{"n_layer": 25, "n_kv_head": 3, "head_dim": 32, "norm": "layernorm", "norm_place": "pre", "positions": "learned+rope", "rope_base": 10000.0, "attn_scale": 0.177, "parallel_block": false, "init_std_qkv": 0.0324, "init_std_up": 0.0324, "lr": 0.0116, "grad_clip": 0.5, "train_tokens": 444900000, "steps": 6789}
MLP neurons of a small language model. Each row is named by its layer, matrix (up: input weights) and neuron, and shows model dimensions 0-191. Each number is 500 + 25 x the weight over its row's rms, rounded and kept within 0 to 999. Numbers have three digits each.
After each neuron's rows, "fires on" lists the tokens most often at its 100 highest values on Wikipedia text that the model never trained on; "fires in" lists the words (lower case) most often at its 100 highest values on Wikipedia text that the model never trained on.

L7.up176:525481511493484493507512472516536507510492468495507515466552534487496554508449457457522543505541501498493522508492509513476501482541534508515512537499465491480503465489505484510485483501503466528468440461497514474479484500451482479481495552496501531532516471474530499484550511496492517494528490519524477476514439490502511556455540521509535487551513525515476549503474484512505486544437494512525503475517515457538493484485486511515518499509528491483485444523454501529506511539533522480462529492521514504508486496531477500489480503491488503524472516467496472515472506470539480474
fires on: " Men", " men", " young", " Dutch", " sex"
fires in: "men", "young", "women", "dutch", "youngest"

L9.up336:524509492485501489530451470500516461551503492526475493516506505507462502551512510458497493538493483517515478527462542475461570492516490485510476469512512505516494540524525466495507524531510464507457506486491537503486536554459479531516489529484522499505467494486492512503569507490508487487491503480471476486496467495485512560526506535456496482536486498512504495468511492474544508507505451504539527529468461467494482476500470494529468497517490522498541483486538503459521478477514471474517517511496485470531479502509480490467473516509501504493511456555528470533471466554506519519
fires on: "4", "5"
fires in: "4", "40", "14", "5"

L12.up695:500490512524510475489489510474527455493486493565510510481446526475491528495561533511514478424500490481528524529482503472529521504535489460523457427449490474465501498510519530491498486484491502487436519494522558510508478519494494490545546501504498508502507529522454480505508496466474543466493461512520468532533512498499498518500481498513532538494494497497504474515462493470502506494467507450502515499488534473536483510512528548493505515495484506474535555539479491497492506512514472495517493453504512538467462484544482484512513506511509518460535518504496473536517505488514504512
fires on: " September", " February", " March", " October", "cap", " August"
fires in: "september", "february", "march", "october", "august", "encapsulins"

L7.up750:534528520529470488511511501503514492494476474483503492507507474535519506507527512544478491443487500522508510464529516505443525504506536494530480482547457558445462480437524525524435520465521476505499485514524477486514515510478510552507474552480491506476544507530470531473496525520508463516486485498483546470509520465559501516475518484491501498482481514447563485464507550510478509487473493480510479514500494534512515471507540511474509489524484484502543469470509523503487466521485512501481497504523494518512474494506528484475487459491482472497476489513526519470534537469512483507
fires on: " Festival", " Records", " Center", " Party", " School", " Street"
fires in: "festival", "records", "center", "party", "school", "street"

L22.up122:499524510488500472516501547473520502431525484540476489477491524490506536529472474526494470511489442519415488485512493486503487485469485488524477539456481497496490537521462532509546504529510509492479481483505487510543526479498550463491535519496497514472497501499474523513449487554536502519465504553466502510500563518483514543468544502487478477481500470481518494539495443520479520469484443489506493528528518490509487499481510509498479472494482501520506473487539554485516498520506505499505477479525516486468521462516503533531466490484532484481483501500461499525490492532505514505
fires on: " and", " which", " that", " It", " also", " Mari"
fires in: "and", "which", "that", "it", "also"

L10.up451:491520504527517526549506495481534513523504470517518463495491473523492521538544522526429490441506496484532489448519517499513520499464449444462529487452513508512500476483529572476495493527502501464508504496522498511463481479489498460511532475509506532513511514497477512480543461493484493468529519494524497473514507512486503492505507530475542498475497545509518510484468499547527464523526502508488522489498478557490485525505518502519545467479491506500514509484470493504475521492517473449467503521532458462509554501466495535497514497503547514522502510492476466488483477431495497496
fires on: " West", " North", " East", " east", "e", " west"
fires in: "west", "east", "north", "south"

L10.up657:474548512538523500518498487449473477458515477523527496503505538498543506510533491515487520516527437517489452507500531520497541505480481486475474483490494518494478494510453533515511527473518505461473474526504467546490514537488496512514542532492476509522499496545518506506447490478458523493503458485492489516536478451493528463488469492521474549505477540481519471505466511510485532518497472458518540506483495530470484486495510483549463524477515492494489488490480503481507517464521483526500454457493545462500495536528535510489497476537518537545508488533470528476514515502506463470
fires on: " and", " while", " also", " sometimes", "and", " not"
fires in: "and", "while", "also", "sometimes", "not"

L10.up165:501499493485480459515502423479504477448513514495458517485431534478504457515531516503495501472475540509513495512551505540506465515543448557482512473476512470517476548490493525528537500480513532485489525469520534463521470507505472529507505514534537491512480474486465480496486517479511459496502480549507495540521465483484491503521485481531491493525536461542532503478466507517516502527486523445498511483507533472467494491469519496503479540542491549497501499531490504501512469495523497501537500496509493506512489486495503455527522469486474493535547468509486507477491535484520507533
fires on: " February", "ing", " December", " October", " January", " September"
fires in: "february", "december", "during", "october", "september"